{
  "num_hidden_layers": 15,
  "hidden_size": 192,
  "num_attention_heads": 6,
  "num_key_value_heads": 6,
  "head_dim": 32,
  "intermediate_size": 768,
  "vocab_size": 528,
  "hidden_act": "gelu",
  "norm": "rmsnorm",
  "norm_place": "pre",
  "norm_eps": 1e-05,
  "positions": "learned",
  "qk_norm": false,
  "attn_scale": 0.177,
  "bias": "none",
  "tie_word_embeddings": true,
  "parallel_block": false,
  "init": "trunc",
  "init_std_qkv": 0.0361,
  "init_std_o": 0.00658,
  "init_std_up": 0.0361,
  "init_std_down": 0.00658,
  "optimizer": "muon_variant",
  "learning_rate": 0.0111,
  "lr_mult_o": 4.0,
  "lr_mult_down": 2.0,
  "beta1": 0.93,
  "lr_head": 0.00558,
  "max_grad_norm": 2.0,
  "warmup_steps": 200,
  "schedule": "wsd",
  "decay_fraction": 0.78,
  "decay_shape": "sqrt",
  "final_lr_fraction": 0.05,
  "batch_tokens": 65536,
  "max_seq_len": 128,
  "doc_mask": true,
  "train_tokens": 292100000,
  "max_steps": 4458,
  "dataset": "wikipedia_en"
}
MLP neurons of a small language model. Each row is named by its layer, matrix (up: input weights; down: output weights) and neuron, and shows model dimensions 0-191. Each number is 500 + 40 x the weight over its row's rms, rounded and kept within 0 to 999. Numbers have three digits each.
After each neuron's rows, "fires in" lists the words (lower case) most often at its 100 highest values on Wikipedia text that the model never trained on. A number after a token or word is its count.

L5.up700:556565501438495491500551518541435581489470472597511476508488520458500533465492502533517516446526455517504460500449513522505408513527525498566468501504570625497525538503500532585489524572481484498473535489440503519510456545501496569511444464560457542578493422497539577544505506548521488510467551472512550476471496508477555545570463511513535476433469512494594431458597539531482555465534484536455546480469600501482562526489550502447499498546409556481485474515522467496540485539534454403504530520552501480490489504453462553498490489486492470501481497497418477475479534544484513540
L5.down700:560464526550484495543500432430498513495515437532438504500514466476500489458470481485458512530532539449468527496504515459512499516541481522541467550470529477483492490536562567427554507478484569514532494474473494551489477558529516505523522517528462450569520495491514465506500494440464586518495556496495492450506476523582501417551553580551430627466440470508484461417505539526472409462498500466513567429578485466548462459510477511476504489495516612504490505476515450514512484479518504575390462492495520519443493551518523556405511492508581521438494514472534520486519552531569527559
fires in: "of" 41, "in" 40

L7.up758:544444501454481540525547505552494495504466470507497519475488587479457485468538410455453539522464500522499505536532543528519516357492551483540519534476467520475466475462477543466501471493479491426475476477509481552449550471493477487462531481427549501557484493486483501476528490554494410475566444439525483490519387482472501539511526539450542500525542569482551431533580491437526441485534467452476476467470434448522511483540472493574477541501500448550501535476482487482476498417530486561465562536504509524548393516514550476508488505520506585468501525478552469599509563440514541561
L7.down758:452539474480524509446442487480496419534561539569468536471543509545522427445468552484566466451461624546569540528510534508463411563468441569559442513565500470521549492524446459484519459506500510465531439522463448498502466467500475471469498555536526436494482576525516478461481477529488519511488478497532522522465549460557453465581408507451534494502504489478549467450485601480470550462454541487515490553491500501532508507510465507450529496511539530485507549596540496475553480510493549413534520514483529443521488515471468590491521548477485450536467493464477540461558472521504510418
fires in: "and" 50, "with" 9

L5.up81:465536431521507484501535501497439512481452536519444515486479576516485515595524470438494476575527526493608500518450497514526468453495525482560469408432527495554516549449571446472510484497533409413442475497515527467413493543518538520464487476539537514544479490544510508522467473546508492478539488532437410499448541461489503528457451476546536453446489520511525537576543436456582489430450511565506441531395587466517502525594445492486479487528448438487518486492482464502509487516516507515562511533513483514480451549523540521509450494572469467511470516483477545494466552524462535496
L5.down81:468453476480545500574521472488524510463502553389491508498462562500527502587479469521545533493500553430432497536453506517489553505513403476545541510521494503495498487466529460505497506511519463487480481530480470467454468481478446492505487457535432481468565456457517549493398491572511584464537522477486473461422494490481507519483500531499581448437498468539503432542463512496493546429418447472481461503431509486574531499509468510534440538522563643476514521464514467444478529601515507451564494501531499523416474491494473503517516515544538498489459470522447465518507581523408472502
fires in: "and" 17, "international" 10, "its" 7, "it" 6, "tournament" 6, "he" 6

L3.up541:559478466420505462490533472524482490532494455534456574518549501523436437498500524572489487448532470533501499558443516572501560494393527486469432529444496472516533434515487508514553473550546552449462401464561518517447492514536482564546480492498503463412511494543505501505502542531511583460484513454491461494508506514510512472465511458441468589517497510482543562494513504478550472459546522493533475447416575471431445485486541583531473397458482427507512529463567476444492470499469508470547528554453443573524479508517484492535502468448485489494426492523553482564498499481424525514
L3.down541:462489496457490421531560515504478534500577524452503545456507460511486537534434508438575527536456458497508473498537513532517559500520458512468484492557573465509449467504404499540475506414474501527455528504583408436548512508559552513490497547419497539481531523432470453470578407483543477488498522428522482496563539533497492573515404478501463478498487450500496483504475522478485500510484494481522475472538476497505475519602418415517461533527507461508574486545440495560490474430529487491447471491491537532511511536494460528485480531429513508575451411441506472525529435497496516567
fires in: "their" 31, "most" 16, "solar" 4, "sir" 4

L4.up288:516495514506536461546414481568435418538469461493466539499462518506516522498496482536512498484528470434514530483493522563522480503539486502521366549521573490596510515499475581536501501428466506480489505490491534533507494548484462549454479554558446487498528501522530447444513520492550514542481570422450505555460456536447490594486512466485485552537542559484489485476467495516495526497445485455490430556407472511445478436543574497494448433548408512439556486467530525480491504544520556515502430525454486552512550469511433459482513541515509495474476450520587586532459504491476468519
L4.down288:473480563468466581550542490456519484493537486472522521440616546476531486542503476452372495534523606536566515499545485484422521454467495508513530476464558495467521451480516528476482483501465482448602424507496501481548547493496515532534528483503505470464471500484442609491513462487464477430518453522527479471554542523476507435578494454492521518468518471515539432521546537431509485465460507557452588481478543473553492480516497483479485544501516405537472506580558499569512486479441501484504498453531491480512450465522542483568445478515490513552481528523461392507548491456539524519
fires in: "both" 16, "of" 12, "while" 9, "its" 5, "study" 4, "joined" 4

L11.up450:500376542540530494491488526498544491491539446520557450513573531502551436502537599473542462499526389544535521493523475432468513490536490534507510550427490565457521487514459471483505514468489398519479559485532503484527481482573506458477530543432488475509519472570516442443450469544475489485535482466476586476512497452503446459561467563570482490473479471550591452511533551496480509501523475503443420518434533470525467540545507548498493497514452521452492515480506503525559520472552452562487470495458450517480514429468499533441443460504450533558501428526465582523436510503496475552
L11.down450:548512491482496482457497529478497485464477507519468460469545525564472508529492501540509507493512532528451441507494475574467488451542523491472477502454394490459548528515474563511525473479436526535521429547528547495485521533527465482560604501560427529508599500439519439431525478507556627496454477476434545572488534483458454540453500463527512509551528464440526520573452438461446508454398512469533462458475490485466508539525463560477482607526478444525529481546494488504504536457487514469497540503569511517515573469433455471521461429468581492513447498493524496450488547464479523491
fires in: "who" 36, "including" 10, "all" 9, "this" 6, "included" 4

L9.up526:529522487500468449528489449464468461513565593559494522503551545543460491538540479474494506483429521514575573536602486547525469480504417514497457487502415522482516429500450568503453464587496473500435464521407542515479489552481495482498442530524488459610479565464416502461520543501496463461470464550476522512484468506495530428508576546458470546520512513440549482563514482521532582496551518495460592497546461478492468481509521582549501489477434517564532531502492492482497523536505534502554481529511514445521447421447444571497523505485565499487529526532441516479495478457485525499
L9.down526:411467503487483500476540504507476519537563501484481484516529559479427469532534515439534548508515449493483521506474521468491505603497431498577573562558466526484545494538507577597538505458554454524515494401489476511514504577525424549506471507530384563498502506543485564526465538462478478482433578564480517531506509444543484489518528532479486476510537452423491563486477513503485561457446569497466488434472507541570555516483467471517451431551488446448463538409516471531519487466604515478536514498568502513481459477493452510532529517500495521484521499481536507568536521511520476455
fires in: "there" 16, "left" 12, "them" 8, "line" 7, "they" 6, "another" 5

L7.up756:455533474495546501481450559477512559540463557534487505504429506526474515531416445465563552492464517564520519489442497540404469532517460544452516542510485511540540479407520534515533546549503476499462511480554504476546586500504579506517499529492537521558520494601518491460468462479590526509464570466479498507512507409540483484510422562443522546505481474474548425484500511509508541483505529487480494509490499529495479495561509494533511458517498495519458439479563494492483517449504502600492479418524508466560477524550497437456489420575527545650476521512521487540495416506515542534
L7.down756:524492469521520512490554477529498508456497507426433542498514525414512475464480472578547487502468399504486618529578465455468475449412620476472505461505472496480457533472490483458513465463468569486517514456458451526461432532481487498484486495580453519521515539455533502475505436538509499501586443508479469465515470575455537501472500539470445520514482485574461540463604498491464517560527515550496483463508533446456529450491522591500478433467505609525476439539503567518514468496485531509492538472478523485496542481554462564453510469489515501479501592469568552490481537507506493472
fires in: "have" 27, "has" 13, "years" 8, "tournament" 6, "june" 5, "having" 4

L4.up297:489487577490472464539437460437515461470515530505510482486440528526473527483522394477521560541521528480474535487463582484512494414450510548513474562490515510516519514536504510490396453516503417500400523487495528536467520507482516541510461457511509526452545603495533498507553461520535483523574494474403496564552497532453580541519469430464485496484533510486541492448497492464478489473564465535501508456472556541517461500540504495512465482534496498552570431542530513578486457496552483440606529441515543490471532446496413440505539526488534436527500500474447468583533426506463483520
L4.down297:511436529522547505539468561460430533528462483469569557517395597502535514574480506555537495513540519548491520519536511511499508509506521455525464548541495538570468514495589495491507530468458490515550507478492528452495575509470463527453552536469472527515503505501526502543460520505529458443501452499498452558423516434494540570546431560451433513488411538483507506545454488430473447537467492519488495464387420426463496563535477537508483456400471441434488467485457544477490460520476532536550451490489525478533497493461472455493506498453533547474540543479409516499453498514472478440
fires in: "also" 58, "t" 7, "not" 7, "attended" 5

L9.up570:512502505507512543472447528545463484555547469560486474488520495501502556484560549481478456408496506475543367526494522459559559525557462497518466530521518509492459589506486444459441454499482467458524528504534504535514500517435498463552493498532471518525497476499506463481547499443478476478441534503564501490416469448521535448511491516465493597483529523467506514500463471486529539557542525565528565473485547518472523447565505449483505400461473472429463491493483493419494465493440451465514474590517602496578614487477468538531515461519584544560486525504476470537499471539423520530
L9.down570:556507509558479501482507467524423621521504535542439419528508448504504519445500538507455537527483530447503535493536477479514501554489443522429563533538516523505523519479491531467582416553542452489496567499492508477556431412461510540576483502486527577513517516529500449463523542542521569484523551496502542568522564512482479449548480498503560465493557462458493510524492568519496531486434461505485459512477477489463449565453477469506494494489506538546470478484484513491467485514494617525482452573409583545559563530515517492458502486533539543441490456501457508424553485421552521484
fires in: "in" 53, "included" 4, "including" 4

L12.up595:511473476497467468543493547451466494472469559490503485427506525488563538425488454504499399456532546542562555507475498478473558480467515533498545501450468447525495485488458447486560555524541551463510550549448526453417415551551450448478443491455450493520521494462434490490499434518453492507513512508492546463422441484507500515481575508564509555576481484543518539484552499525512533487549540477536399490464577506508514489510535482485502537444539551563588485498520468519500525546430520531515494561509501545503508464538454531470479530593489492462542461477413480450557519474412452548
L12.down595:518525554472510519530490510527543514510493526465516567508459548492528494573528423396526475441411541382506516473502509554541488469472554485486542537427443518534529517506494498530549531550497499520535534473430493483494469531472453431519486479505522501527463513455487481441515473513457414536439522503519476507461578492506459483514491506519466515498558503480543508525476511586557568535513470567524458478471543556535404468517511437553416539523502555495456568585517496504475469472472488476471537501522516507505458487549417562449569529470554494465549475407549527443556525460491435502
fires in: "which" 29, "who" 8, "while" 6, "organization" 5, "whom" 4

L7.up328:467540491495508555445551550474510498476471471566469523544555487525411588536455464439463507524564432499540536574483536456574484511531502404536459526514480462452513484493496569450422493425503489472537498496460480499525489503518469508503445530474572458418471470509463488499544549441574487487418530493528531439522515477505456466457502512568520493443567467471533464544507527501503480489492434489471504465475560543553441524522490496516482459486497514484461511470478413489479498562481579566564478504460515549546416488453504508532485409444488520498495466534475577496466432474425456461
L7.down328:501493526518406541537492520483531450525477513504525467502512505500468542531471572479475479512497524448576485482490463498488474562532506573496536527513437527482549544478454536424564460476444461553511517500526512544505517537555521537496508559447472451540416478479475544486586454572489516495487548483521499472438465473505566550487549482497498515491396473473487482531434400572472553485539441518505468539514509436414487488563530491492495500585444565464516413549425404530522566466465444533519526516511486555507493494482445434414534477453527487495491455461470535526514457472468465507
fires in: "in" 49, "according" 10, "by" 10, "along" 4, "also" 4

L9.up483:533550514539498522471533505557432459531461540453430534551509568475526581505592449435531457523457474486500499498512487576565550478487529524537538462454454505490543403487426536499521515487511400504442577482505550499497508547453500465523505553455535573481462473495501505482605450541548462481448476533475581467557465570459460483446480579516496529542535516524540471525473463455472487449476548444442440497459443502518464501467499457521537484490522501573471482461490455482488542492507556498514583505504542466526531518480502436504526520469456453501479543474460476411465494485439444478
L9.down483:450519523527535511504469491474472469504529538506468526467508530492492568492502455487504390503449498529482536464545455455547572442452511444496582545467430481542523391466500497486524499510526516480518555530485508476525475448489532454493459509439508509586468537463559502498541537509487502519517466567456560544517467480596550487516511549477557517507493550469463510461476614522511492508554471416436414513475466535464500451524536501500535483499491514408521497457418444444443580431462539524499485488515513541482439535571520539459555518518496470514576548469468497414447520526453520528
fires in: "which" 29, "who" 18, "video" 15, "she" 5, "while" 4

L12.up6:541471483436510517552470464547476526511541467486419479491523487495505530502558505544460502529543576490440503442537525510499497456461550472517465552503529451554489425528478537550421533509556470540491568507488444568457415504434471565468442472522531494494447562529494496438467510514550504528406525481540500537454504548524508466521466440495467600461467506444525499513481453494544495401448551445496420536475473524465528526500564541561525471511509497585525488521576518612459519538537523475524510516542448553551517493442454521541477442554502485528502453499536512475524491553435512481
L12.down6:477526481479552536469540490508497487531534554527496516529539426456511494505548542623446481445500740472545526471424508501487498501509529492433561501546494487515500477505475559468491491436493489497482555434541538446509518439482556472479479481521432521517490533501538521472545507579529536476475506413498492489540570510466529509481515527523484524461452490511498522514435515468489547502345449465545481508485557468552491558485477454514535563490465518535509451518481497472495478522492532470553482508470474493490492502451453483454512536510543476435527516509521481472586505467490487494
fires in: "of" 19, "to" 13, "into" 12, "make" 11, "with" 9

L8.up9:482542500457498520525534487525442471384514511431467504542504606496564527509493495431560519540456522525499481503464486456510527486436558518557483462438495544550542532528424524448459533603490406470475480444497530477486504508479496509498494492493455554549573572566533533531487477513569456540511579538542512526527475469473505480487491515497585524503482504477513493494561537468471423504548501507592445444450509600468508496436496482457489482489505520463514532495461467537587486530440519479516467473460510562494524509515463404537538511479513511481618485473511508481436441535487473479
L8.down9:496489547477520467572581561507538475461513555494472533552509559439481560445586453479501514490477479473552511502515459477486470525504531520471542554401536493540546500525482506535539462462520497523537488530511560498489537582490474466501450504504507500558510518459503529546513471485485403512431555577506588473445478504447475542457504511483521522412495604532440514493509569488445545468434523499474433470460542506481430431490581431529500480471493533450470546524509448521498454509410462497452516536521559515471443528499477549548472510467474521522585563497467467499429536503474439522
fires in: "which" 30, "who" 28, "while" 9, "what" 6, "whom" 5

L8.up168:594466477510576554502436522585548482470539545469534517499458504556461530461473537541388522465501588555485549482541516488509458529582521436426456453462545498511423430474446496552484477488471447480481482497521506476518481478462539520515492497520512449551432531503570510461417538496558532471493477538572484499496502503474482498525530489455563504545564543484480511510582558513534529467518504491543531490431466477475540474540586497555535558519494507464478490485538441478496426521493495573441511532547465519526511458491512542484497512452589447553504527448547555466523462518413512536
L8.down168:543506533511445478538468597420567473507501509444506513521504510543524523511544471573500538446539518440554495498495518517502545495445546495433467426480506561513500478468516495512482490516466549476555493468489554478464462471458545568487526466552474572449551469534496484475555514486553480530530456439455426545484519520525502484476454513496467510478555544499469515499537455446496589552543536513450495524498446545554523475468503505502527504512501454550480454561615518517530541527474514523469481551358549559559483424421549577533488475489484550458471483524508488532546548472452426434
fires in: "served" 16, "to" 15, "are" 9, "while" 6, "of" 4, "received" 4

L4.up441:439513522442609416463478466487503514422470556475519466514519434536547440492494466513539563536529542514530493478401515465505503497541480477503553491464491459490445538524569491528512511459478478517463443467488491524567510490505522497454503539407524481512532455601499496484503497533487504488486501502443468514470471479497474586429571462445528578534594495454536509503491464504527520432461449467509460495468516497502549517548514452501558517494512437439549516467502478559524412535448588506533521484524458459578507492569417537480454514403461508511555544501545548501507515568499494464
L4.down441:517487452458456469565559504497556405485490465487424464575482520581505538483527470488441452514525595558513487553506559543502490489505573534525477458476542487516493533435508465507427462525519542463493574514566539500518453540511528472484443468448544492455513489489506442466477543512434478508494485490508445493497502444490486426519490488495542480421446481540498485500542495552486511465437444493586486494492465496412520485531442501475451484550501526452432529514496467464520569543440522438525513478463400547524414460455499467530513488482597428509549552493484532497516573473493462570
fires in: "she" 39, "it" 16, "its" 8

L3.up508:424466502513474370495515521508502490503579490487577459491536481487594558481496526473470419564533501503506514471478581487420482489539521535472508445422470532426487513526565487559517462477436526497539508493509520479408420505503478518469496526494511497536581492462494496389481521552525486438511495490460452542491492504473422541491503478507471445489466458541469440491528508459488490463454506416537451515514486522532475467547481538557528443499512491485467526557498547452504501534454535511469519500573449521407502514571541511504501473578483437629505517512547512491519441466510487472
L3.down508:487548549472440519470502469508468550486508545542453461474522538490465457503535568498475485444512586448521519518493428557559480488475463475480558503523462565493504496567481546494514555471490520525483512562508522557512517503529472480557542461508521504468527602542541514557406494445453565494503489485526452496502541539566467491521513481510569592486529478453482544559447544506536464545480573462444429497511467491493566500490491515509495507489525535608557525433465525557538497487526464547528504532478511542534564404509486553547385479462460466395514448513478503513527562558516484507
fires in: "which" 20, "while" 8, "but" 8, "who" 7, "what" 6, "business" 5

L12.up421:475536484518452532543418510509562469502553399491537479523553497538503471553493422519538549460471471529452529570480474506541492487469475465503534472479513443511561512516436458570498446485492486531493561473535565462423507504452564458490493468548505528513492455486487480433554511456391485558465515436559464494433490492462464460547471491478464445555558455512485519538548503501465498565513545517502508501560535477481516426546500585492493406556552478443473520417529525482538507538536555562499553437430519487550520505470478485489533459478531462464523427498550496461535444520565529528
L12.down421:560510560538515466520474480497536513486526499537427464536487448501507477444511568481369450537510563447503488567575510454491465434488468473452491459541503456476468504450471496515397472497390480523460450490532492537525514477468469498530453501500541514530542462523534477455457473461418493523481536521554472493497520514490507550439452429559574492496547499516445557506501546532452479505527437474567483442555484461521527551531446548474431550474508462514519498486455515502433472529423496484488515495644448542561556532517494526467563517500537506499500504537498554502573529476522514461
fires in: "also" 37, "all" 19, "along" 8, "although" 7, "al" 4

L7.up560:442534456525493570495479532462513508501453478472476496438522463554488519538478495494529513562430482519523494546445507502524463500484476526451530503393553577499463556466489446508460470454536450498518495539482489482437527441469530588471505404531534424536551485469539492531473557575483534520547572460516508535481429517551531539472462459454484440492504548545482521548583546495528475490498468523498521504478492553494463524547423544497512433482476574503557441494528433459458515588551503527534555470522503474469527516539471452451490438503451487439532385471513523541594488514470478531
L7.down560:527509528491558455538438488555550476467526475487493543522546542518503421519514594462472572537520413546488511507507495409507501510481473494500495507447445467496495436392501474520463490545470485554494496510511554465534469579549517466530442530501501527485510470541442446389418468521469519492413577554542482470518486546467556521479499493520477480473470470518535480516542570583478510572535486529496501461536418497513495487588485510500435519422559535447545465495480486516512499577485527559456501583549509493505485523484538483496487441452448457527533465480500534574549508472459494566
fires in: "no" 23, "al" 7, "also" 7, "all" 6, "north" 4, "princess" 4

L5.up453:546540501492449514511524477523527546396505587509434447525445574462485458426568434473487511461560556513551519436557474473495539547516495486496502550500489443497496496523515461554490499580547506545477490496510514532582516636558552520470487507442457496550499478525480513427509545581528488467508526568527515513572448561540503509541518492510539527481570510514431537446511530492525507458461478485529504498461478454518512467461462516478498508438574456544524525505572475530497496541451454512450430500528515466472457535476500482552500455559442507559399529551534514545513503509454545455
L5.down453:533530499549523482479530498544511502564532473472594529448449544515532431510414518486513466468528481488483451566506519481481444493498476462442531519457489535500521484429464504510520481537456513464519525481497478534483477448486480466546522468534438563500573416503519470525475438536404492482497457416534446492528563540561546471433471512518491445488454435540628516517472501515512529543510475496407470555536526476537475518504503488546522559468503508605520471471464496540523493472478530539548542523493455457561487475582462507515519515585593554526434492524511500433484427492529573514
fires in: "july" 26, "february" 19, "january" 8, "also" 5

L11.up203:437526519495566530482482529516593470515569484520508442498491524509465538538482541517454520515520572580405490587538492526484548471516581440570436500506534521507459490470489472637481501471492515501523497496552490452464502476502538458547509492486529441558498459524451443475469544559485519512528524500567520500434476526495530451511510519480525499485538469474349550506465545563528558431548604432486459420474545492465476443553531518560508515482516465532499475556482503527512540468502426519485520522558504569540512471479507549510452505496475469495452502494512485495435502454447505521
L11.down203:433452472505514558498491450475509532459526489439490472483455488451489548509634476571509546530514504469476521481457480492537467520498468470487447457500477519508480525532415515606438486508487547483533531483493483515497490492485509478431548470563473440482463420520559506572508615511533493481498478532553464497525562525451452499497439469554438536493549452524456483494477474511558554445471566465522505529490423484469561527555568544502501454514487490544548444532548475492528446565454497448489543452452504578488507412486420474533469503541527487422494503451444463447544479461511469528
fires in: "are" 32, "to" 20, "of" 6

L9.up603:437541494496537532503497537515525508592515512403499528433456544497524558558538454429508477509537417483515567485501504459439512598535538468505471488497497470547492535487466477480477529482553488473422476564483469524527559454442506467464437503492495480572457540558510467496482530542522485519470508437536566438579491473458522533496468552498493511480529527478558445534536566459412532491429504473462553457474595552514547510508551505514570485514435510420442453454586459478457516484508534432440480481492492556528464487460493503464473478501544529507495510577482462535512443562466494476
L9.down603:544515517489472519527512481544496464469450508504529566508474517524470514555450447584432558544493558573539514431566534547537455476492487479469447495460488446501446435507549586435540459478555429474591531474525461508515506485565544544469481508529462500484546494384536461419530454467505511413489516463450552489552543513548528517448549524478489582483524546480479486428535467446528496499463456510467526469497558527510516465500528452468529418504583519562466490563532530497516513500473584481456422508481581507555495509540488536506547484521467488502550513534478452530451519520504519520
fires in: "which" 18, "some" 16, "who" 16, "home" 7, "may" 4, "while" 4

L11.up681:511495475455494447532483493478495451487497467461512532468523585520493542582467534477512566536513453476493546546413529518524507459545482527541518565427531501500448472493549502470519472513463466522384540516493495494486554478495550514445506520528527424470497485417527545466449505477477560458551496560502540531459495459489414546505475528535506569489435524405500480543536521578502529490474502391518492552474535522609543554527480506488503534479480450478526462459512491544497524574510492485559486489544527539493467487453560478548500532407557453513433559491564537558454517531422526470
L11.down681:467505518511552444451475525460528476508513437497531445514493529517546379543408514513569539486533575587435479503504522503482482454496455499516503525491491595551504475514549512461548467457433488465514504512473434456471477447492484480504562508521505461503472396475511518442468495536438509499495493492446524549464396500520503480485509419453519497535485508538567528497568542511508482514498511502445505500480428504506474444603453497452463445489473582532528561479480543566480497476538522538539439510567464538497478460501432582530442512482465518435494416482505513502491519406522528463
fires in: "who" 42, "it" 17, "he" 8, "health" 4

L7.up692:488519490490512564474568513518474533534437483480505451471474502486552517460556512562563525435496520489496446408541526492466573454568507471601533469510436545512479455556505529531510485489576488443452569491465527533515505458468556517487494477505509523501507478540474519478495542508548540489456459503454469529502500540525531502526472538505499472541566496487476477481569489412548482512484511516489554497460541417538420559538463502537434498519494484394500498469523521444541509518547562585504555443577477515469454540513500523421422554504448521523498534525441521603561469571521522436
L7.down692:488482483505521482490543460557450510533545503495487459497513526469487471493433553501533479506558552455454483519481509482535551460511581527509552529525410508506483467560453613503555484378434523484514482534525492465545498584522438531549529468454463456480540521485487502520455440534523512497482522476532516430516456542446593487498572496526507533489495483537521461507461492496498450486506411475439415506512532556474428468522470447501526524533550522503495491452509486582474515432444483497548407569487414408517438521472531518502476544422463583480475507509511485515543480562487512519
fires in: "november" 16, "august" 12, "february" 9, "january" 8, "a" 7, "season" 6

L3.up156:520567500507515470564495547544437422549497495467489493462480553503530544458455484442474536548468633451448549488413483543439475369506511484454504546547527466504452515515438479542491513469532482485485472528448541500474458491496521545444549492474546492526504520529592471501526529575475508538491404498463455527581496521515423518520520495430539491460510541468488447511547484467467554430455411460511485484505532555511543531498525479575487562539521474507499523537457512439500514552499495486507521456488506521490563507514443503511547481561483555443532492551508569590530469470533508526
L3.down156:466446462490457480510502485502445491564496464419555498509525483521556522508481489486472567571479806508528510475477476524424508499527517524520487520462457488538467502539492533480477499540482545427471514465499489492565484537519523452487564502500463484505500506496492443531581500538492538535440477463476567515564482593522484507541518531513529541477463486443536436530528505471470546450440477481479470537461499504498513464519490509503483445454531464478553489533517467497500558489508546530527534481497498500541511499506505505522495546530474507462498600487526473512523494475546551478
fires in: "and" 98

L7.up741:501580499491525495421574509402536570470449477458421509511513541494506487509586470501557508510529393571498545504556500542434487481495473483516475513517572480569364480546518491517465483532465519486462550511495458638494506481464508423471502470578505491520522542464494447492506553529514503476583503466517500500569460515524534437503543572505532443501507491474520452525551484453499472554514522515500541523471503471512497515521431525519496566475488482532499463586435499525479452474468524517468541528544511524451499580488471509481489564480555510550480501592491578473511510506530501541
L7.down741:415472449479458550506478484515416517504513505440521430519454549520483491528512500425420462477419547446515463549452504483504486567598467461552461388560457509429503547473512499533525493489467508535502473491517573594509504557409514527558532524507465580532457410515508529479493519480539526526452474420481493541503481464588476437496447558529491478531517488512459494510503499475471541509454494523516500461509505442579475506435485486506488522541477475543521507463561544506505473453477451475553508491461483519512474441503562510428548458573461496453512476506490473529425501467458554552
fires in: "february" 16, "january" 13, "known" 13, "described" 5, "where" 4

L8.up137:571532479543530498507482524498565497514547544476520454447430480490463474532501540489511537507517501512543541472510576502516455536546477458532445599454493590538574554542564508498445466521489561517538573497477542493506466505427470468441528502444539446578518487508507434525454543526536466475452438491480528528469487427497567451500459538526407406471538479529464487504495495488511481492525515532467484511458536437514454472470448599492421514464480478526472492493481471548504411562526514565545579480484534435533430499534519486485495424555519492539490568511497493576472458509498475453
L8.down137:499494473408568476512571448533462472470505568493474483530416509506505445500483557617553490485461491510466523560499479463559544526515478468563512513529525548594485492531505512472482524501489460476480590496536512509523518496489402499494524447486518536492626499448581479476481419521478474508484544475430503498526464451513457477437450513451479525460517499470471506456466487550495465546462416557471465404504496481541443500449517548556463487494501547556495502508564541504579496451485527555512474486520520497551487520533527484504460428474456585499446515432450493555452477511503512437
fires in: "league" 10, "will" 9, "t" 8, "to" 8, "not" 8, "can" 7

L12.up84:524526569493583533534477444504468548469453464558460525485488506520465534483515586514455524523498490488495416410544462584487474519569517482531542513507534562456533537577459562462494452488490580563495577488541481524524511500449586581482413449516511523524459498535455460582543504491530501498455499448533500495447484558553569487527523506510527466526515491487517510440516501490502527541562492442592568586516562506528508523548479510482442517536529474546513482487455499497464561514545456528485497505463549506512570455427461486478529428562564531518542471491467497499496461413512484481
L12.down84:534515495523515487496452465460425558560485444543461501553471510530584420495451531541479510433600447540510538541553562432466448478524491523503427518560499518461514542514563577478493522480542495455546544490478470403525427510513523567505554465514544498572460520526497449481535483499566516571509491473548551521517497518504444506563449521476549482506513539501510527496545581540497516524566527523542498525503507420526514444438464429418488463535489506506469565451507556514478465524502522573521500455422467530528501498504426550529537447529477434556479543486496544442487516491493466532
fires in: "in" 60, "de" 13

L5.up691:546455544509436506521432433496479510502535550582469526500502473461506605518517512479505448464523500496560473553452489454551513510533533539512562503423548467498408506522558567495449434507459481477501519533538522487473483494490533490469526453539526513524532501488477519546484472404529532495485463512459567551554479435494398483547437471486527505457414506512585484576458485424544553453419540428529487520536598560495527502474479450465525481533471453520434463442444495502495488468522471474493471504462466514482436489535475561524498503477479483441515529533444559474547423513482464494
L5.down691:530486504552446494536439454459494545556508497561434512528469481517505463464486497481537470486457495509455512573459509510478474514515476514525503466494558512529499500497500619531497537483425478430491492524525489474506502584500513473548549458510522491467508451546543575478525487499543556496522476594487473512507558472518479516527426517505571521482429482552521568443497566510590654496492494484484457528536520476474579595556458455519494466516363481471518444427535547515495488466542494461529446553433520575503499478495506528510505464465491494491483538571526529504567481517494477546
fires in: "in" 55, "including" 16, "through" 4

L3.up400:483558442505554586582565586514513498576430483471469466545532525493523507502507508511580472519513460474486525533480500511477460503492534512481538512487578498552521488474503559490486448473486581490502519531476536450568511521501527552525586555483536464465542533450480538512499528496468490509532489536485567475570412450492437451562497515509535495553490518471522490503496483493535456446447484522583500461458433487506457469633456532597494463508503501518534487398506555453524468499499413423484432449483531499447486504510464442535505477507443469497465523564567517525527530484453499448
L3.down400:503527524518516468421417462489494518469505498491496557500424530428525506512541437476455479553481475485465496546499506515519438491438494501482490472518446481529458519431492551522515510524459499510445528537471458455420474517459520484484515502469511480449482483515525491489526542572547526478527506543481501515470547444445510538538417534517474523435541530516453483445465511440458457519414491461459509514470502504508509482340491462397470561519526557442558439528471444599443434550554499489492567491533537491554485475528497465482554511506489442522509484549551543468425546503431579458
fires in: "have" 44, "has" 26, "were" 6, "are" 5

L8.up225:584490520471502549535518476512482570534508532536464542457484491525415525527475502500467462493497486508407464495518544535473536508552502547502526506589527515430543498506519543428479465550506480510532552504472545554551543573518555460492500516429492428596486508443526531517557470465556451476474492475448547546602514478474450526567527542428550530536499534479423504458495453394550495491489504564470527541443442542539526511527452526543504507476545516530511484517498470475449471519495514460541545462491456473466507451431577538486453497496490433517570515494516488523487448454547398539
L8.down225:472525461541359437500477543486521472453517491524570556469467532529440552486441457575518514514548393526488569543520532429512519461472531523494507529494451504523503458525442557495528461505502565501494487559588512511440492516517573549511486568492593523545561502526420511515496564454502551493551553534528474511443459539530481438428489536446500521514567494496525543528560480504542507471519495479529488475476579490442480495443494502507534538545491553489459517479455504508516494512493477519400504525474578521524445550485479450485569446499577511522504535519562445506533487530439509496
fires in: "in" 16, "before" 12, "preceded" 9, "website" 5, "sweden" 5, "route" 4